{
  "n_layer": 16,
  "d_model": 384,
  "n_head": 3,
  "n_kv_head": 3,
  "head_dim": 128,
  "d_mlp": 768,
  "vocab_size": 8192,
  "activation": "gelu",
  "norm": "layernorm",
  "norm_place": "pre",
  "norm_eps": 1e-06,
  "positions": "rope",
  "rope_base": 1640.0,
  "rope_fraction": 0.25,
  "qk_norm": false,
  "attn_scale": 0.0884,
  "bias": "all",
  "tie_embeddings": false,
  "parallel_block": true,
  "init": "normal",
  "init_std_qkv": 0.0196,
  "init_std_o": 0.0,
  "init_std_up": 0.0196,
  "init_std_down": 0.0,
  "optimizer": "adamw",
  "lr": 0.00107,
  "lr_mult_o": 1.44,
  "beta1": 0.95,
  "beta2": 0.98,
  "lr_head": 0.00377,
  "grad_clip": 1.0,
  "warmup_steps": 581,
  "schedule": "wsd",
  "decay_fraction": 0.343,
  "decay_shape": "pow",
  "final_lr_fraction": 0.02,
  "batch_tokens": 65536,
  "seq_len": 1024,
  "doc_mask": true,
  "train_tokens": 601900000,
  "steps": 9185,
  "dataset": "wikipedia_en"
}
MLP neurons of a small language model. Each row is named by its layer, matrix (up: input weights) and neuron, and shows model dimensions 192-383. Each number is 128 + 24 x the weight over its row's rms, rounded and kept within 0 to 255. Numbers have three digits each.
Before each neuron's rows, "fires in" lists the words (lower case) most often at its 100 highest values on Wikipedia text that the model never trained on; "fires after" lists the tokens most often just before its 100 highest values on Wikipedia text that the model never trained on. A number after a token or word is its count.

fires in: "and" 45, "but" 6, "as" 5, "also" 4, "to" 4
fires after: "," 48, " and" 22, ";" 4
L8.up253:120101109111109175143048118113133158099120117140119134115140115081138142087125131116117098106119143084077161140126150104162126116118089106113126091150124114116099115157145115144073106105126129137122148136156135112123123155152125100128136135159116086122081113138134145114114115102124123134180155109143113106106158126084167102156125107126160136168173160138133098177140106135155122067174097144162133153124122121125119116133113119133112145122091156167141127118152126159137143162108124105126119124163161120070089194091123115060127140163132142132092140100126125107100129117104121150

fires in: "of" 13, "3" 13, "1" 13, "2" 12, "6" 8, "5" 7
fires after: "|" 74
L6.up501:119131149128109153084100077136102128111116135131092160155113125085119124107138144147114150118145102146110113105165138130151112153118094145113080093130102108116118136180157148120106124166136129140174089146148107131180136075100099103062131127099144124098145117126106122164092141110112111127165123142158089113105133130149102136110103109137163072143127103110141117089145166132131109137145088128096150115122128116105130106113144059141156143132075173106102136149136156123121101136074152127128064111165098145136106162118155160129171151136154100118111122151142160151124081129108145123

fires in: "a" 81, "x" 5
fires after: "," 44, "/" 10, " and" 10, " |" 7, "." 5, " \"" 4
L8.up575:068154130191117129120100120133140146122125110157144177120121136121155138117167144135110123137145127134114168152141139113115088137129122099068171098152118118110098137120152125092110160153145122110129175112160157129137104107168148088131132147154135074114111157090121095139089124116111133180161133151137160151123116141130086094150131125152145156129149105142149111197119139116122086148125086110119130133098126092140125155129140118142135135163124136099136097146158088156133149108075116091105106122160095126143091126120114182100083145134095127121101138105128105131142161143126127167

fires in: "a" 42, "s" 10, "first" 8, "former" 6, "the" 5
fires after: "." 22, "\n\n" 15, " The" 8, " the" 8, "'" 8, "\n" 6
L11.up444:114121124115099114146100103107113127062100114119111127127093058120146127154114181120111078161083135100106157118136109151138107135120129118123111128170131097134088172140166142121108141165137136145111133179128130134153089158092132119098090110124130095150148158110126087144139140094086145163135167158133134166113143085121211121112121115130129141118156175141157143165104132096137111145165131100109165120102116150133107081169111145105161128100103141116121159149125138104094132143127163121107144160163119144103135146123103139135115150133109100121168110105127164111141143110125144138

fires in: "has" 14, "total" 12, "votes" 9, "hold" 8, "parliamentary" 7
fires after: "|" 14, "-" 14, " Total" 9, "/" 6, " Democratic" 6, " He" 4
L6.up479:112138161088119124068085122131137145120163092128132109159164144120143153118174137128069096131138101142117134137124130111150109156157132119135149116125112117118127102093153142160114149148090138130153113149127110128127094098140115113139132121137095061130118145099121113105134153120089149149125122152092106165184116129142149098112121127173115152144122154129097102114121148114106128107142151148104099128120154178132129138109120124131118133142144137128163109145134152159107115130150126078124129144096105188112136066142114098144147140160108125099129134124138138133122133093140159130

fires in: "and" 29, "as" 23, "well" 7, "among" 6, "or" 6, "also" 6
fires after: "," 47, " well" 13, " as" 7
L7.up596:081163121149103162095140108137124116135173125147149106107137108140084113134110170150097091123122078145132166123103153126139135076181135108145115126092115141130123115092120141099121089137137133109147133111106134104168085119185133160130114126158158091133117126171116143165119174095164171153129194126159145130169103118110132111130174085153137161127131125124138091161126131128137132125123141147125143151142109112127129129084135126115157153152161128117139127120138119165143148113127124108162130133124168163118087124141076139123092139095143098096134168080114095132136087100133147124

fires in: "and" 37, "while" 8, "especially" 5, "particularly" 4, "with" 4, "well" 4
fires after: "," 69, " as" 4
L4.up188:129147097115131160136110115117128098131134140163118114176158119134129120122103129163130135122125108172139153111104110133131160136134083118085119083151119113129122125072155129121124126127091187142118140157132140105169079127178148111109112143130094103116130180184123122151118157131173095168140142130132120134167088155134165110095170111129119140139147089138135112138106138154109134123134129170147144144125127097150114136096116096100126148154115128136139122168123130094142144138122130108106147153127126184111101137105172131107082167117127110125103114088123136133106126102161152140

fires in: "was" 30, "and" 30, "is" 10, "making" 4
fires after: "," 62, " rec" 4
L7.up508:139101139156099154109106106116144151104116125132114159161099128143137090115137129144107147148156144075151139139123125137108154092178107097109129137113110092154115148108147120141104128124108134149172131116103143111114103166121142118155102118170134121150088116093147136146145143076131133138134147097121149101089180158099128094142155108142113121163158146116124104180091138179132085139106115183127106105146108107145131138107070142153135134163094139103150126117166134172145135126096157104097136097161124120124130116159115093141131140111141123109094130098126108138105107096120154141

fires in: "a" 99
fires after: "," 37, " is" 10, " was" 6, " as" 6, " be" 4
L11.up638:110148147195128133125144156124132131136146118145168127136156149120153135141126164124110143123128118096095154125137112090116124129142110129133098092167133140125116145143101140158116103113130132153129159133142125115127115174174090142117129137184111109105103133109119113089175144129114117125096167163136131150087107079122119123068151135162119119119130121092130099148136150130124076127127125136141115132163192117097089138130112122094106146112135112112103144156141141165100144137084116128156151156135106121143149153063133156149113156167113119132120131122138080088158058123121108159

fires in: "where" 25, "with" 9, "who" 8, "which" 8, "whom" 7
fires after: "," 66, " Greek" 4
L7.up762:118144143123118141128082122121142133079124145149134160162178134134142095107146109146070099132139135135056109146149148090081122150134161106131132081137126103138126126103103116132080115101149124120133206133133091107113111123155143151124101125106081127106119072135122129139084132102149161115085155140115127130079138074089144141149106119132125138165142106155126086159092126152120104149138144123136071152152109131131089125082148141133149142154132101150146163112119123123125124158101155119135075117131137161127140119140153111127098122092110087146144162115088099146147141110113166184

fires in: "2" 44, "1" 20, "0" 11, "3" 10, "gone" 4, "if" 4
fires after: "–" 48, "-" 14, " (" 8, "{" 8, " Gon" 5
L7.up14:162145149151145118129148125109139141125143160188134091085112112087141132139142164135113134101147134133125103142109131160117150148129149104139144156159099119172135129124121109137111137130128129147125082097159117120197123127142052119137149062149124165085104130132125146182133139093092137093110143148160146088126133127113186095092157071124123091165131117112147116129117106096119133123082143135107098125164144130098114133096122096178118144137118139181087140185136186126126109146118187137132148153170088144119087116126091106133157150127099101144134103136133102143150146107064114139

fires in: "6" 31, "2" 8, "9" 7, "7" 7, "3" 7, "5" 6
fires after: "–" 31, " +" 15, " (" 15, " −" 7, "(" 5, "-" 5
L7.up237:178092167140142105126129129102127097142116131168163123135151155117123167124101132149145150109107134099124146186150135154155168139115152106143127123178116112132113141088113084102114147130145121123146108082150121092129156127125169104117104085127142106187126135171136124114122135155110101128118114177180128106132147098121122118166144154111144077148097119114131125137137114085117125080092112157120153107129115138125149124124113093140161162105124138160106149115132168162125104161113137101153104110139149126140111097123117124149160125121110101133127088076159115109143124102104137116

fires in: "this" 29, "of" 16, "women" 4, "expressed" 4
fires after: "." 37, " number" 11, "W" 4, " is" 4
L4.up179:087116150135074149136117146144141146142154129152142140141153105096177139142143112098090108155114134123147135116107114160110134102173082130103139089165120123103118106110148144146153076138103146108101137175150104125149156133125089125123123139087135134133117178138139136159097135106109137162144199158131130168209161087134113088105166166132160119128119122100149119127157139159141152144138107096076122139133081111092092106101139140079112163081100122092114141134141126112127113140078095086102096156114137128079143124104145178123102145122128098107140153106110114137131115119146169125

fires in: "film" 15, "song" 14, "game" 12, "club" 7, "event" 6, "album" 5
fires after: " the" 52, " The" 26, "The" 8
L11.up147:104106162118136115170089183160131081137106101125097065121121124124098119070101170129132098174134141113092097127133120142121117162182115119113121093147114144127121144086084160087142120133119168141070089128100142113120123130175124125134095127130126119146092147096156161130058097150095170142140166157116183163069130140104147122105112120112119109165197133151157149152107125147136111107114135124129122083145101096130128105126132100139130131124137121145119089155145122146054134134101156120133127119117106152123109153117166154114117114152141086119125128147139111168145138140139142156

fires in: "and" 28, "but" 27, "suzuki" 7, "she" 5, "uzbekistan" 4
fires after: "," 47, " Su" 7
L7.up363:167144113125122180139116094113165132072169122129116157138167151137081141134099096133082112111120118139119167138164115084118092134168137112068096080173102117118128138140134110126119148120128167131141155118089117116124117084127105134127091133142114129104106139119094121102100144133131125085108151144110194126112159106126131095149122090112116153149160120086135112137123160126171118126170112108134110152175118142106129128100139153116148136164130119121107099158133156105152144121069109140125102124118133147145118136180100068126141151101123106131112126123080142140145114099135118205

fires in: "s" 52, "own" 5
fires after: "'" 51, " his" 5
L4.up525:135119122144113106135161136165157140106091152142122140153113117093170104093132102132128132124125127099143129140172088140158148076129154094109093107149122132135111127102105112122097123117191145120128167126126117112121101119126121093120181099083127144137082179114146134105175134091101109169152151144126140167143120145117187090143122087114129098117156110116149147122150110130188158054091119183109100096128123111104123137133120139097161138132137103151120156112135184138097130138101146076062123149126178125163137136126134130126112101168076116087119117113123091111098109121127153139

fires in: "states" 34, "game" 16, "but" 11
fires after: " United" 34, "," 19, " the" 17
L7.up458:104123152127143086145121115121090177111138113161098139127135120128093128118140117131095114150100091103116111096092126117111159154131084107106150146176115138142128097141166125112108155108127130146128092091132096131077086096090144127113111154161117084123134155140057169137133103130118147152182106120135121172135122133108141159089147093139176143183132157112158111142106149150130127117119111126086096155108138114158147120113113135135122132153072148123096083130104117137085132128153108149130104087184150122129145160145122141128132144119110086126119097151115143110135155084149131172

fires in: "film" 12, "song" 9, "it" 9, "was" 9, "game" 7, "school" 7
fires after: " The" 32, " the" 26, "The" 12, " which" 9, "," 4
L7.up311:133169177173110159102129134150156123118194160131109176161098132110079107069135184153164083137104119121135126117150179142141105123139100103114115094133106094103127143092137083126110158107081121131097137121131159128127113122130112120115090142182113093070113172100114170165118108142096144163149122124128177142106134115092108150173111074139143167156166128121144147163137149139115126130122109131144107096151096128139121108094110120122111137110121153110131174121122161196112086126107072112152119145143113154136125165131103091110052167152108108121094116161099139132117133131149161144

fires in: "first" 51, "only" 7, "second" 5, "1st" 4
fires after: " the" 63, " The" 11
L6.up99:153111124133097101128106124116149137102138153128117088128154114156097105122093177102150137118072139117100151131116166136169148103108132109088124090103128138138108128116177167121136139105147170128093181135123147097117146152128073137135124125119103141117101137112137109138141153097151143145109105123154178182095137075140149136137153141156136094106163110142147145099141120120143130121185119130136117111118162149115096131158070121158126142103135118161109134101130107138123136131137164076129119118147072149114130107119105080075142096108100087148089131148132094169114136166094145093

fires in: "time" 18, "they" 10, "name" 10, "it" 9, "a" 6, "he" 6
fires after: " as" 27, " that" 10, " the" 9, " inter" 8, " when" 5, " When" 4
L7.up677:148095206158121134129150127123147128083155160156167155101126110174103104136134151108146152138093128130134135118129119099140159149111141129111116134156119110144120118099150133108120129140116103153101095140126122115134115136142106102136125102134149077156123144103141125138121095115084115126157085182141114131098130149170142080146173116101147086193121113122112134156160141163073115140083136168146095123142122105122118163122115090113102132096108102118124136205158105108062127115104134137138156156114080133128149118133155119172134145134121131134120102142134110153119110164147101163

fires in: "an" 61, "best" 7, "only" 5, "first" 5
fires after: " the" 21, "," 16, " is" 14, " as" 7, " was" 7
L12.up180:135141158134110120103120090164169135121152150125130142159185130134129159118131160120156133113073116114125129097122131135078105123110148100088118081120136180148116102113142159111136125103135138148126149107137106107144109111143125137150098136142138103125141114130110081114108131088109146108108138132132138080096156115156155143136184117123158134104161133107143146119138129143140114119156147157145132117152112085111091075126130092137178142086209159114092131178170121120104099142109125140144156146150071133126123085140160144118149152134133149146114168097132103109148123123160099142

fires in: "but" 52, "and" 13, "was" 12, "as" 10, "until" 5
fires after: "," 61
L12.up529:141116159123134132126105127154137095091195139135100139155130115130149107132112168140108109119092126150121128108150121075154146141146121119068167128132135127163139145078135129146144145157094157157124172152102126099175118145112133131096084125140142126146119168131125173173122134103127125135159120158118116128125155115114130114129081151145134105138164141105132113152106127147121104147169113167112120114149111124161139107110107133108128133168130128144125175145176116094100120106094123147113107123127129162069163150155144163138122140107099118121161139110124134116112105111092131178